config = dict(
    hidden_size=192,
    num_attention_heads=4,
    num_key_value_heads=4,
    intermediate_size=640,
    norm='layernorm',
    qk_norm=False,
    bias='all',
    init_std_o=0.0,
    init_std_up=0.0361,
    optimizer='muon_variant',
    learning_rate=0.0017,
    schedule='wsd',
    decay_shape='linear',
    doc_mask=True,
)
MLP neurons of a small language model. Each row is named by its layer, matrix (up: input weights) and neuron, and shows model dimensions 0-191. Each number is 500 + 25 x the weight over its row's rms, rounded and kept within 0 to 999. Numbers have three digits each.
After each neuron's rows, "fires on" lists the tokens most often at its 100 highest values on Wikipedia text that the model never trained on. A number after a token or word is its count.

L2.up234:495488490507509503483510509483467524515524504505498478512504490516474488512455468493504483477515522494458504489522475464445522504490488539495530452519481474496471512492492477499469508527515485489539498513490506496530486505477499480551544460465538484539528472482461532450537489505496485506493524498478519509503482497504523482473513463482532459505482471501497565478494513527524484561483534510484482515510508505492529498528508494482503464519512454442500549489545488492430468528485511502493493512535462488488532461484511513504568471528499494482494517591513513485521491477488528535
fires on: "I" 16, "S" 14, "," 12, "W" 11, " and" 10

L2.up463:425505492507520532508505482525475514481485514463484497523462445512504534526488497519510472501526500532497513449542482497461507557502495468499534493484483456529514524500506487470534465523487503460507550471496499505467475500549526501432508508544476490452515482495514450483505460523487490505525540497501499490493518531477502488495500471502459467467537507527536479504508511515519499504542514507505458495498513475543529498493532536510499508508516472527493492480508488485486535532505495457500505489492531554500543515544456506506519495483516519470509480479476490480531449515499467450
fires on: " p" 32, " that" 8, " February" 8, "&" 6, " div" 6

L7.up238:465517487534512524491499492512507473503507491472528500455520467466492507477478500400485466500520563504489524463518501465525555498492495538514498507501491475532546500526507532486483481537494536504500502500514501489470534503466494514484506543536496534494508495456426521472511486497458525467496464467485506511490499495483461491490513518510520531489521522491495498516517502518488490494489494475510413553515450475499510548510509526493511451522494491468508491475536477483548487490514511528489570482481481483473510486516507518479490493508507522469518487505514531480492493491545529499
fires on: " in" 45, "-" 22, "." 14, "," 6, "ina" 5

L2.up458:488485509489528487516495517462497496472493472462456491520502509505539546486539547483501519511490527494451549519442513487530469538464478494503505498453457507443497515486546562516480521496479481510495520499514482465494525490474544498460496535469517502512505527484515533524491544544504508452499500474468498481486529493487530464517503508524415529484511536485488508509500522484484444514498494502483486484520510453463526499496479500489510515530519490478521513477476514533486476511516517497512454504514491475519507545504509489554513490497499530516456489457488515525525504496548501473
fires on: " K" 27, " B" 13, " F" 12, " east" 8, " west" 8, " part" 6

L7.up118:549494479483478505522527448512528501514513493474477522478458481521519512494535457505506537536482465524536496470518532544497564488520489496510494464512478458503480523483487533471512508522509529489520512478558477529525488499492560461488486487480440519509514489471470524500484463508497465465540545479477487496542504474536464525503552494532475494500495489483488455557513492504533461494463475503550481502477511455524508510473493482495511480497500545464466493478530521513489482482483469523527519518514493537518483516485522480526482504477526504463496490496472495485515519507535513470
fires on: " an" 33, "1" 12, " United" 8, " f" 8, " remains" 4, " not" 4

L7.up562:424472487488509522510505504495554497525495470534549472503500536467518488466512512505500488558492519521501494475498464501513459513480542518512486498491529537481505512471471480519487499485481549513509498549445500498478469485513498555467524501520457508487534518490499514492507493519491510491483463486519486512486483508545451491473526496504526533461531500477460525512528493472546505510493530479526487460530423462501531488498477503525508493489518491498518526523499520476466469476499546515517521484522463470503503490512495496508462484518544478474500506574471511457525492489479505529
fires on: " |" 31, "-" 14, " R" 7, " A" 7, " " 4, " Ma" 4

L4.up69:482454482511538487479496496511522508506454498503537507455517472507526506469510522474524531505497470486492508490487473484498508498528512487477497475528507510509479509467504523482491467498498505520509550512526507481484527447511464553487528506534441476464538470545526526502531461493476516476527460527537521510473454529440458510477494470480510529491485466484491500498551499474505506470520480528512502494535457510492551508513541474531534513472531498516469550523503493499483489449500488481474540474523509535497518506506534544499493515533501479516493501451510472513500495520469495565
fires on: " |" 47, "." 18, "1" 4, ":" 4

L4.up368:463538509479488525511483507537476493487490427492465523528528492489471469513510519508501544538497517491498539519491533488518506515506490449489524436536528532542493514488524522448492498492506481491524517520481485545509508539492466473474533481518470473461502467449505518466464484504526524488544503484464497519494538494493499464509456497536502532528533484516478489484507511519513534513505528531498525529483474512497468529531501502542526494551522481513502520475458492481474488489484494474482517494509451494505521502499508558513505489452489491511505489453523492459522457506451473468
fires on: "1" 35, "0" 18, " of" 14, "G" 6, "K" 5

L2.up56:495465476515511525456495481509488451492474478496484524480506474470512543545503473474512531526465524493508518528522546515507469495498493457510554477482517495516488544507428537516490528470555509511491508480523514502495463504498491540476489496502520520495456488505509525519479510535535466477527446554488493490499426517517485492508495485485521466575491486495518533458493478475484496486459507512513474512509507465510510496480529498489492491463541470533551464534497499543483498491538491454476530488488550501491520495498514523492515504510510552511507509489501519465520472507512507508
fires on: " |" 29, ";" 27, " D" 9, " –" 7, "F" 7, "=" 4

L7.up568:486492435500538504501476485472496509459510481500498501470506551503505480500535502475463481521440485534485506514443520515465477456554536495465494558448549506485467497515486481487505525495546509516500521500504523473502517477507555466489529507504529510516545469506507484481522534511496488495434508516464495514464499521493514475507491511521538514477490503552477487464481526514493506530489497508482456503490507507499482511517496549488517531496544534508511538488513461550503491496482516511513491474510501483507467543498479510523453481525471482490507567527486487542532504482507474482
fires on: "\n" 41, " by" 14, " or" 8, ";" 8, " and" 7, " " 4

L2.up247:521471495511522525493497468509518471523532519487519539521491504524508457460496472493537512513475476476499513573462528505477482504510539529507474536418511531519516517472509503501485486499494498499535550525546495480494482488508516494470497479449503465521534508535500485542493517483499523503471475481460510508458447515490514508520497477479549511466547492455480538514510493553500505481470464505434482459507534499466524503461463500470544485508489497473525499478488489522521496503499522518515499539507510493503506526512522463496473504489497509534490481493527517492523504516425481508
fires on: " from" 17, " |" 17, " to" 12, " of" 9, " by" 6

L4.up163:506535520505478517495462477472454503499509483503477505532499527478503493494483547525512492462468517509505499504477507503510513475503456512510467511508518479496502491480542509486485532471492482501492486526513557483524486486497483491526458481468490534498510528498492497451473489473533446477491515493464479505540471507512491518484528494514571514519505505538527513475498510552507470546500539515540471472524470459488487508548496514450493503521528561471480467458502499496495518529489510470519520466586473524525483460504439490485573525481490502513491503518476470504483501506499504502
fires on: "-" 37, " round" 10, " de" 6, " World" 4, " " 4

L2.up432:509493493517531514496498502506487472474530504532551512449463489522497514479492463510487513542526512519476472475496515524454498479532509466503514544501497516489513522505486532471473531439465517489467517488516475477550474495540523511499508466513478506485486487498522523445524534517485469509502520517535482469478477484564550444547479512503489495515491540479463485492531480477526473506489474479517507515506504490483521470497476480509490492491476513544489525463488491463497534497468520522523490505522492521501507511533549411527519526488486498505524483498528506519516506526443442500
fires on: ":" 63, " place" 7, ")" 6, "):" 6, " hold" 4

L7.up153:518540504466546493486507458495507505477499511516483481509510496527534518499464499527493505532481550487560526521519555513512478514574526483491519472470522453487457517530514508469512473498489495509507565505566512480440477476443510468479497489485519440491486457508503515469503515508478491504492498497514489498467480513479514469502506487509494463513474445508492511483502510505498509504481512469471497496536490512537487488529508481521502526564499474481508490487542519499474488507437505494541533514484526520488480517491490486494508553482440500501497479493483483472513481478550535493
fires on: " be" 29, " is" 29, " are" 13, "ly" 6, "/" 4, " being" 4

L7.up437:519507497491465467517533518508482513510524492508524479517483497522507439464498527425531519500481488483518507503496498514492487539462468509557474489448467490510456522494506538550487507502505492451505534473510517422462429513497540482497496484521503511480505497487518526525474528500504494505476509492478520550509474509467520525477490497491515498491488511525480502473479531484514482520504505494509514521510469461495496483483507479562500520514499514568522492483509470531516496465554547529520519472520494471504511484505493517550483524485521480524492489520470501467540494546530458478
fires on: "---|---|---|---|" 29, "." 29, " ==" 25, "==" 8, " |" 6

L2.up472:494540532523482522499521497498470501481508474512466466536509516469456495497535506528492506524510534504495505491523483488494419523550449521509487532479493500472493500490486537459507528534521528486508459533454503514509479454471498486484528538523483450512485507456488509492502488534531514521493482497540531495483508498488467533474486508505505501471542496526515497488508548528497540484480466506541474487523525521551487488474530521431486528500545484485455491516459493492481471487525508524506511451480444550488531503551516525481503488487484508493483499499484502491531475533526514493
fires on: "-" 97

L7.up482:508528485478487506534488533497509500493528538510476521475505529509529476509469508472507482480562473473475500478513526513488464465493523518555519537540490500492501495521500504515530516542524522498488529504493450503558548509472497504456459498513508444527499503461524531480516500443496514484471518519496491482510497485500520531493497502521513573460504496468505463525499479478479489474478468537486480481506499467494533487484532492503503508539535492495475498499533478484493559492509513511543483491515498475466475546488472486502522508459507436510542446467465515465503505508490545524
fires on: " a" 16, " two" 14, "-" 12, " three" 6, "|" 6, "\n" 5

L4.up151:510517548512501482504474500454524513502504527514455535521531452457457469520488497528465528510469506481517492534498495472429501516467487501557484504487536501515490505501470526480550475554504515482497516533522452484548481506533504505531446501515487507497513514516501524438558517535524502449505509519504503509521477563513479519511472510500497522497492452503492474452508511498444477518520500538487499501512504443488517500509544492520507491505484462492498526498475539522486509498503472494464515507507499519512468459473511460484489504468520506514527504493524485497489534485446509498
fires on: "ly" 24, "ed" 14, "s" 12, " of" 9, " to" 7

L2.up475:517542505495502474456532538449520496513541512458485492490505523495508500488490504506474494540491543541482497526492487527476516539495516533513497499518524499511487442459498464501433527535535475497493476505490518499516511522489522481498550480519504516481501519518546440476534528482493561509452505471499495482501507509497479435520467476488488482501498495461489512504497504542487489533480456521497521454507521496499496482503480500508488518505497448458480490480516478528478502495478548468539513495493495480487509509443507514526488502536471468529488526562519523474544466455524503502
fires on: " and" 22, " by" 12, ";" 12, " A" 10, "," 9, " with" 7

L2.up390:479547506499500469498542514488487498505525567473525489508513462488501477500482507486455540460468499443488506503481472470488481473502506532484486493504511502525485448445469522451531513488505489527502536494530529436497488479542503491524506533491508494486483505491506558413494509500490511500502501499518483486467512532495503457542479471492466488498492499519507479518539545460444455500498477536511478490568483527502513510477494513503533510519517527479473482549537500476493517488516506474555523490498497515500512474519522494528492488488490462493512528534491496536518520496502507540
fires on: "," 93

L7.up12:504465540528519456521497467459510563513498507458457431455525488505505507511494471543484455508503488479453494506506496468487456493462516537451510534527504550504480485488501511506467554521485506478511532486471529497497473497472485492502497548489487487466513526498505525506515496505530464509474494509456509498497504484516469490455531460507486500484482535489473521485523536510541518464474469498499517518472499520474554483487492494460514518493499534532493513517517514515535504523508524450503551509490514529521505495552504516497496470500490501487537469493526531498493510450541549493
fires on: " S" 51, " a" 6, "%" 5, "s" 5, "2" 5

L2.up49:503495469483519460460536491466498482502506499505510500487504515476487499528486495454464496495518481527469508507487481497491559511483497507517442502471482495529501511528507494506508523519551492504551536496482521467472461547441486485486543471533502515506525529516521442507497510510495519518540506486476507475485488553480499536480474474521481499534494513515537501535521534495495450460528487498505484481557481479548475512457503477493485483508490482524515510491441513512457490518481476479536509536508542539494534550515484462526471468487537511538495532494489475514541476485469491517
fires on: " that" 66, "\n" 31

L7.up382:476517523443512507527516459468502493487528484486496554470515498470499533469542541518492477514538459486490508491476503473495531493449507500533480516469493474481493491527538522486463538494481527454511509479489496511506491502480545519528500520518476469533504472516524568504460525507515480484509477485498486501508470509457463459515495537525469515530555456494492504502529526505523495526480522522486516491536474483476529513455500540478488517511512527480523503502457492472543510479463477500510551478517501490489510550525497541496516494444525524485474493503512486460495454465519533485
fires on: "," 18, "." 12, "5" 12, "2" 11, "1" 9

L7.up269:482510507483507483482550491499496511528525486486477447497524501551498464501481547473505495515469523479526463484513542520511466477505520506513482495528501508450467520547521529461533487519491482498524522526514491466503470525455516490499539484454509484510473528503490506500497486428505494454458512562499509468505497505478481541504506474533495550490469503493491505496506561516509520484478502525495471493478558474510509527489508470466520530474533534536463470506485489542516522494457529517547520459508463476513491513513464520472470540502510520534497479500457517490502473488513493508
fires on: " or" 47, " to" 22, " are" 12

L2.up319:467530546490518522500463476467533490502513505504528510528470481468484480572475516475502511510488489518488455496490504520517503502426496519518544507523484485482528484518505516520507518499515488457456445520493477501505516480472530497477518500550489516442509545498466455483528515514532469478501479502506482515507510476505505494515502427515496543497506528509499492489477479519500500550546517507521506506543514507546479504472471476521514497501488500518512482463504523525503450529537516505559501453464534519516529488521492460497522518489485543458493495501513492540490498493482481438
fires on: "-" 52, " life" 6, " Dis" 4

L4.up0:463549497468509528496483478486510521509529540473463524533500509469504502491459524517531475459477499483509463447489491467515458511438507497503532507536483517441496478503470459494513527560488457507525485518491505508506519499515517472522457482473530503539504512508454501460508470545521497517541509523558513547522492526499483477482540490519486540538519490500525486478494517545498466471494521554509501461503490512505487511504488503486474507454540520506508478485473546479523480482504491504508503484544499457489506473514508448535475487511497498471492473508506482521465523481486542503
fires on: "-" 52, " the" 12

L4.up117:480554554485481526505487493486500497494509477532514515519507455510445495527488486492502532547463514514484472424510455492499454502527499509552462445498566508498497500497459512537516507523522534548484484501489513529511493493502499507494486533511484513571493489518498495447508475524539525527508473494512566504469513506484520527462483494484504515477488490506499482442479483487483515476467517532486473525517495505492560542521527460501467472533526511497495492487477498509517519500486484491497506436489461505516507480496462488514462501474509482464467516475502513524500506502502518507
fires on: "-" 89

L2.up76:459475490481493486501498536512539548502505526484458493484514506540519509476491524456432557489459527531503512522494521458492482478517493514509516519495543522501509474502482519460479514514520534536467485464522479548501476469514470518502513507441497445498513508521509492487534468477503502494523485519517511468459479453494498486517509495513499502532548496542475477521511470486542478484498507483514511517498526474518479486470505509520488519540530523494466489479535510471518453495519486513540535459500495486508512538501485509527507501483461494490511488436498488467536519501558427507
fires on: " de" 18, " and" 14, "final" 11, " or" 8, " third" 6, " Olympic" 5

L4.up172:493452490482567502435494494508519504506486494494515506451507521517524488468511484525501524473488505442471498503484474497486517508490472458481529489510513567491509511499460469530458481474505493536516519498522477511534510506501504470450486485483492545499453522522519473484483507531510467501496493514531528492504542517525506501514504435525493466508499535499486473488488526509497539504477437511452497499501505486507564460505537569480483532522547504517483555525532516460477515472503542488459509509503514502505474512498463506505517514517520481492480497530479475531503503484482530469
fires on: "M" 36, "hi" 14, "chi" 8, " Mc" 7, " Ho" 7, "s" 6

L2.up94:469464510530509472498504493429514500513544516489491456490541517505527536478489498532527518544498507497552487497517472473502484502471509540492506481490450453499489453535478524483493489504542511500537491489489501535491503519513543516501508516542468491485506503445533543488472452500440525488515491462500463499512511519506511532506529521522506536491527487532477508536535524454518514509508497505498483510524463489478506518487492458505510511557477493475511502458470503516486510501532504535534493506514447492447496461488523512508470480510461509489436516490485482482533467459473500485
fires on: " University" 30, " United" 12, " College" 5, " at" 4

L7.up552:512508462580508500519519508511503457469509479501512530487493485487511515494484473480525507484457487493506511493518544473497535523495464518498476518482450475540465488496517459549460485510496518492492546459520536463541494515470482497517488485460483491532540517508536487526491500531483503527498466542531534508495501493436474521491532472511504493496473502503485485489494502470497477512522489497499540515514505497517502483518525527499465513488508505502539534470541488488498456499541547513563497489520489466454503483500485502494465538488472498455469515507531460439496451522539497467
fires on: "." 88, "\n" 5

L7.up207:539517499487507501506543491488459510488481538504520473490493496480486502437507532514501539477533485505483542448534487521525510477469536489500490492507493520522490467531505549478491490500502495438497514505455516479527459565469494513555528474515509458508473500520535510525514460525496493493462503494475480504474516519535470506512509542485498502511487522534491519475530506486448449512508484490530519529527514512500490517457518527517514514493472507495493499530500550563484471531519444512498539488453496505520490454544484512503462500478492495535458498525519478491530477469466504485
fires on: "s" 38, " business" 8, "ions" 5, " Netherlands" 4

L7.up279:512491536501502507474487468522539521506501494469468516481496536536526532496463458483470482489482507500534498440500541426517522463530539460492483455502528523490524523570527484501449527507486521479528526459501498481485501473519507505498506514528476528460482510494471511535505500491485472462495498518530505461515452502500490486521524546511495494514515546507497474487515484529502449545515482481514451478491499493488529501521524505513459506479527482476481494510516523510528512485421481492579503508494474538528505498488522496518518487504499511497482508532486506494505475459516540518
fires on: "s" 19, " p" 11, " Ka" 10, " Su" 9, " Da" 7, " part" 5

L4.up13:485507497478496454505507507516517493484494502521480518548507543505513502515447518471483497523486521532511512504459524458479495444435495459542503541510481483556505546443489516534519473533543508523529522451513501528509462505521513511483472511513521527506508523493526525491495489486512476509449503491488505514470500492462493505491477494456507489502454476552511536499494542488512529520498498518551517511461538547469491466478517526509487535487534493506482506536463463486483543515520493505514509493471506534509495475476457502538499470478468473476460496452507505463500489526494530509
fires on: "f" 42, ":" 9, "if" 5

L7.up227:499527545497512512476505494485509490495496503518506509482538494493555539502450521539529513487503502489502485484503468495484506471470551516497515492511518530520521467479490559494453521517504521455551435499517488491535491518483461493490478472525525517466491482526516522495461528496527489501504487537544467483494485509491528483453525514496500483495499539495469439494523448508480501488476489529497481493481478510521482520474500520483489502531552502532512519503478541527469481524462440466505538480460508564530439467470506510499513502486482461530479505496510528537528512464497494510
fires on: "s" 85, " once" 5

L7.up538:531528455522505449501514509514523511520491504534487521472492540469542468438509442484497464526499474543483525503498530463484536479489497473556525503523523486494524540514515497517524538505522497511506488463509493476519462455474485488510571454479519488526498495507490522512477501491525509499503468505488500510467489468516497505490520541527506509494511522435513504501502474491484459479481493523494453493496494455486515487490485512504502476507507472492495505472527534485500491566495517560537501489511569496520495512469504549495489564492475461517526464496531499472496520483491480511
fires on: " " 50, "s" 20, " and" 14, "1" 7

L4.up109:510493501470512510455543481488508463512497506514549456490504506486555498433505501465536495494524530531501490489498512465494478490508482484531493497509444513502465495513500505511484507518427492511538485455493475539490489532525559536472521441500535527497549482481531513505522501536469511487458498488470519490499478516451502483494509520518472487509533464501507499534508557539493525512471507444501491519517523473483497532473489482493518483488484561520461504485480507504541524452495524525488501501496515499460540484500507521541501504467510516545522508527533462488501511482501482505
fires on: "---|---|---|---|" 34, " |" 21, " Born" 5, "reaching" 4, "born" 4

L4.up343:524534485519538479489445460435501510542469524479485476511529472512501458452448512494468541476517503513478496496512470463496486482497518515496524523476512522506553477460503550504468529497487505496531496485502474521505466493521450436508472480480477526519508519527524470511515494567527452499506485468462478477472484484501528498506522518501510510544518481479455504505507492503477505502496473603506541518504513503479507511501492516540509516461496524493490536538486526490501489491530485519512511513453515493528501488490467531506484489559531490487496498492487508514514511497484482510
fires on: " S" 36, "s" 13, " Sh" 8, "sh" 8, " Sc" 7

L4.up504:503464500472499546469501473480510503555521512486500512505475506507513447483515506482503533513531500530474563526509536480496508512535497512479495499514475496499485521496520494487479532514507471463508518438511471513515453555467496513466526483507430501471527430485512499517507535471484519502496474510468497449500461486506517493578495527507522514525515494468490516505507504525506508497468496510487476506479487484519497488497508517501482523514518523499504482492489463483491526454498521488543541489493542486522506455541447520505515470516527527566499493496522506470568481485541523477
fires on: " |" 94, "1" 6

L7.up30:467515456491503509511518523489518459549520445495522492534496518516530508468495521472503471471493516482520476553477486540521487544515521485515453522498559496482480491530506521465512521480547514494529488536452512469482473497515514462522530479509486506458501527508511534507461472511481528530452512485535532490503497519473471476493492547524482502520537485504507492466537493460507510526492497514475486516474466491544477487495523497548496487482550497507511515487457513487439468517499477491469502459532505503498514470528538457503512486542519466456537475495491481524504501507475530528
fires on: " \"" 30, " " 27, "-" 12, "–" 10, "/" 7

L4.up4:504482480514491534516458484521505528513489503521545477498532582528485539520545518513472477463493476462490472498506496499505487483501505479492479466487511504477506560523495493447499510469519533479481506488473498497499514483506547495486512495476470477520500510518516510495511481486500485515491549483493467461557494514469529479495464475464513455507492544514460520532515472463501492492467507498503488475532467512511463495502510532494540497530526499470528503503455470487497527434496533520523505488487545506550491517516443520511504546523527497509513456463474519455533519543507523489
fires on: " of" 18, "e" 16, "f" 8, "il" 8, "un" 6

L4.up219:510480493479490471502468472524516507533490501540501475473525528476467456482502498478563480543530492532502500501494482478533523463527511514464494520519486489488534520523500514502481492488515516475522509488514482528479516520522528527492482562507482459503532508520551516454505469485518488461565532481506494481484478478464496518487500505496487519528497504470525532519519483527443449474530472498470473473483475469467548511472525468491517514495503494488504522493501522540564452528522547494477529524490497538511483471490525499488521505460485515476464451500537509456488516506485468527
fires on: "." 16, " " 13, "1" 13, "2" 11, " place" 11, ":" 11

L7.up288:487457536536501523502478479501481480510497463521505502494522474509517485462505554512514484499551508474455509527473441517502478523497465472515490461506481515538493469461433485546511514490502486494490515470499495499479508540500480521495473512498495527479512510485505488497505530534489515477473511517517448457476482539512541497495534482535521535533483508489476501506480473455498495495527480501527523470484525517499547446526514531489463531487541500480519547524497516507466574498503531503495498527517491508442443534494505513511501522524477446468479489474491481503526505513529528477
fires on: " a" 31, "A" 14, " to" 12, "ing" 9, " While" 5, "-" 5

L2.up525:510522524502520499551516502531487490497486549467488501517528506529512545458497463531501450484444504538536542507522488511487452481469467487537538530530491472472489484498557524476496538505475497493493505535497484492489492509510517475490517538510488480545537517513483487484500521520493498532508510464479520468501484551494457495462534456479482508501483496492445494515498533486517482510453501501472523521482533520494514478474465471471507523534533467487527536493490544443477460509493531498499485553509531486538489524501479538503482467498512442502515520493542518506510480505484491510
fires on: " K" 25, " c" 24, " B" 16, " F" 16, " b" 13

L7.up425:524485525505463513474490481514455538488504488444520513513527513523508474486531516493547492523500508546490473449505481523523490452559483515521454463478458493508484513467492534488490541511493543495559504530473523452503492514490457500480445485528491535466487432482486525514483473517507518481505477531498499494487496484519485510498506554457456471529535537527515521477503537521524494512470445486498496520523469487474525530538458497502521485497487471516509516503484549510507526520483513475496487487548487505496484486481501510484502530499477503484501467483523469505519500519464546502
fires on: " S" 48, "s" 16, " " 10, "S" 8, " (" 4

L4.up138:467476530504516515495459482481462505499520449490454487527480530534531494518432523470529468488516485496490469477481557489451538507512537471479489533504477529510519541527492501502503498498499486497483500499498480490523555512533535498504512502487518491482468464461527506514474444583444467496497466520523507476508510519496514517484506496544505537536523517498503510506499485505478509479495457487515527502494493530532476538508490511512527473476485503522510472529504515528480511467533455456473534546525451507518459492495526553519508475521480508469477467483507521498503498506487479499
fires on: "." 34, ":" 17, " Candidate" 9, "der" 7

L4.up52:486514495459476484512495521485490501497492467500506535500481510481510509527495527472487471482460516495513500499482526489510501519485506505493459484487485479512510477490514515523525499538527497468449547496481472544509504555529530516526491536487539496483513499533501532499482502538426497497516455408457462489481550514537457479482471480510540518491516478495476501524478483506453488551519498518519565486501490512550486471536527511494518538496461491494525489507522494481500491534506517507512516446519523511490516465449484505522489507517498531519512468446518534477528523494492535490
fires on: "-" 42, "t" 11, "f" 8, "ch" 5, "o" 4

L7.up73:525494480530481528485507491481497510497530535519515513494511512447507500516505503459496510493527488468486555503509552501490537452472421488489468495521504494519499480491480457469490487524512500491524489483469475472495490474489454534501500494481509513485542518496457514518504459547542479544497512497501500528493504493499517510489529556459468481541507516469484494511499524507537435487469504472505565528524463482513509499523492533493491490518540523493524495487472499550533492506502540491495428487548523501471457529502508531477443504513477531501477489481486496512536502491501491463
fires on: " " 41, " the" 13, " of" 9, " World" 5, "s" 4

L2.up197:496535533463491489526508479492528513449530496469473533494494496506494461484487495501495469502573458499519503514490524437478536508491502466490475535549501485494540480489497540483518537475549549495508493527517499514482480490483506448524503526529494542528468531504508470471506494534490476553515497458501489455515489511491499516508481502438484518499492515521470511570515518515510488503502464520501515510535520498495481511503455498523471492512521514483491492541487498542504506482529515472563480481453486463549480525501483512488477513479486500460456483491530526495497467495475528475
fires on: "-" 65, ":" 29, "\n" 4

L7.up361:522513484528488501498516510524530503547488481553528496509516528535518524503490498495514498490560502470488485499509495490489419510503470483483482464535515461495528519531544518453491494502480504494470530470527507552466508500477534558472504496505511501457525522473525483496505501496521530529523523517492454487529510497514505519500539481473517504456555487459492507493460528499488502536497517506491489503474527474512506506489485417531474458493479532467454507504500502546478498530481530498489526485503463525476485493511501487490455481473511472543475467502531543500540479461493480477
fires on: "-" 19, " is" 16, " N" 7, " of" 7, " material" 4

L7.up455:546522492491496530525464523440496570541520479483540468510506488513509500472522503496522495487467481460525480492522514485513524522516506512541465487510518547527529487474467525523504510531470503525490506492493499499496465478495491505502485502521500439477514472542499516504535468512519483484477496509465490470494498524477493492492492508472481567488490504487448469509495550493475507511507441537502513512522519503542489500479508493507450515542512502512497521515474520496510520482516524550482524513497491512518492456429458446486471518491550512490502495478472456529527541453480473491
fires on: "s" 54, " to" 13, "ers" 5

L7.up54:519517477533541496488524497476501511523560499477444463468518520461489465525507501502478465499508503509524460486568521507482511483510503519518492520514528510489487517494524508493497533471546478536509527501505447559495523528505465479453521492516483484545465495473495508482515504475472495515487490529505544453536500471457499470491471571496481487520522476482481505529525470499527491534466473490507495516512486521495469464482503533521513478543475509487460501477496544462504479468490483530505497443527532516495522458512514490527483529481483464500532522495520458518505496472531470504
fires on: " and" 28, " is" 19, " or" 13, " |" 11, " are" 9

L2.up257:535539471487481521500510494515528515490491461503494501446517503537469536482484533532493452504502517506503486471495441520543477515490461464543511522539518531471513521496522492531490545483466513522485513511494501512466496529540506514506482555511527496576515526517521502520467502525484479494480507493498518484501504497465503491478515471472468500508476515512470495511468515493565504509483515488500497485480500456442486524520500473537518456483474507543481524478500483505470499497480516465526491485493519499496498464519441509521482456421492470524481523566495502503487512535533507497
fires on: "n" 25, " such" 10, "ed" 7, " known" 6, "ing" 6, "es" 5

L4.up475:503497472464498536485445482458513480479502459505473528489489521532494503527511480520515501435482488458539487446441500474516514531482537498474543471541508504468504527540502481504494548475567495509514477494476518481504537471504460491522498492470530552455481493486507497507498469545501519493522478481462482465489515501527494494520558503547497512527472522507541482485486484533486515464493492541525498463507509508496521497515514519488512513484503509462492505509473508524516525453502464507529518479489507510492514474511476494498550475527502556474476521469484459507496505454528527507
fires on: "–" 26, "-" 21, " Team" 5, "0" 5

L7.up347:479510481514519550515452504474559503517506509525508494519529481499494511474500517524477476436525499503525468476488489469496465498535492489482498519550498529529487496506469499495553483518527525541485482503505507533525494514523490453496524509526477457526528457516464502508452469507457497515488455481527480489498440489460441484485574525464512498479486505517510524486494456468526480511544474483461513507510508508539537554504488507489489482542489480552453506516491460503471462520495453502493503449494524537498522499501498503517535495491507494493511498493503501488488531496507484518
fires on: "-" 28, "," 17, "–" 9, " " 9

L2.up300:483493466463508530529500534483543489510509504484459429491499547480465513507497546548488527471517475494490500531507495482525498460521526488456514481507505507521503513525483484500524529487533510467455513487481484478512498515553504513479511482484509511494526512459498497549494484497476490469527482509485494470514516527511495485523498535488500510480496476476470491486491481522523495509548497543451479461465507515507570504469523449514492535479471508498497532488501504456512511536540450496499559516537461508469511464460464476569520508521527475480532511489465528493507515485512508509
fires on: " family" 24, "ius" 7, "II" 7, "I" 6, " either" 4, " who" 4

L7.up558:498506547490535512516429488504537489566513520549475525523521529531510538497520522471502483478468487481529528509438540479501488469546480497488494472481474491492511493503473519495479488529506483504497474506500502473508493511463506474424491495488537462522494513473496506506527487479546439487529511538517447503522438493514515506486525501474482443595519532500450514500517504472504490520514494496486459509490506542504553505486508498505483506506530490515498520503489498497489452516503513523491493481470504525480478505496460508519523535488505523513499504492460528526508507506525513504
fires on: "th" 31, " of" 11, "ad" 6, " as" 6, "f" 5, "s" 5

L2.up159:507517450506563508502500517499513544455525504531477515516521477531524497512494497551514492503495491491470482457489466481528494443513571495498494500502442449487520477517496520494516555496540489479477499475471484506469554518503485481460537533486530542503466479520500485523486538510509483481510506517526476526481491507491487526519517487452477487485500530487517480530529414495485457499535535510501476516525476506503508474476526475471498518465490495517526525504517508477515495528499474509459497479560507518493495512507490454543470474494489515477513509516546526509497522461490493494
fires on: " name" 24, "da" 9, "y" 9, "za" 8, "chi" 4, "," 4

L2.up619:494473444531485502470497536461498463524494536521487508512463468498515478500537486468484503498468515515464502499471480491479516476530512527515529476508491473514509461531480511492511498513545506505537490519481504491491472507557485453493518488484506526501519492513520505491475514502489495485516505448455492504502521505474497434543476514502518479499471501529506514510577493509477511483530500516482449512541454504491488551473495497509542491509500506514506535517564450489470547512494501466496520511512480517472521507467554463566486458459474506524473521511498506460543525489520516515
fires on: "\n" 42, ")," 31, "," 13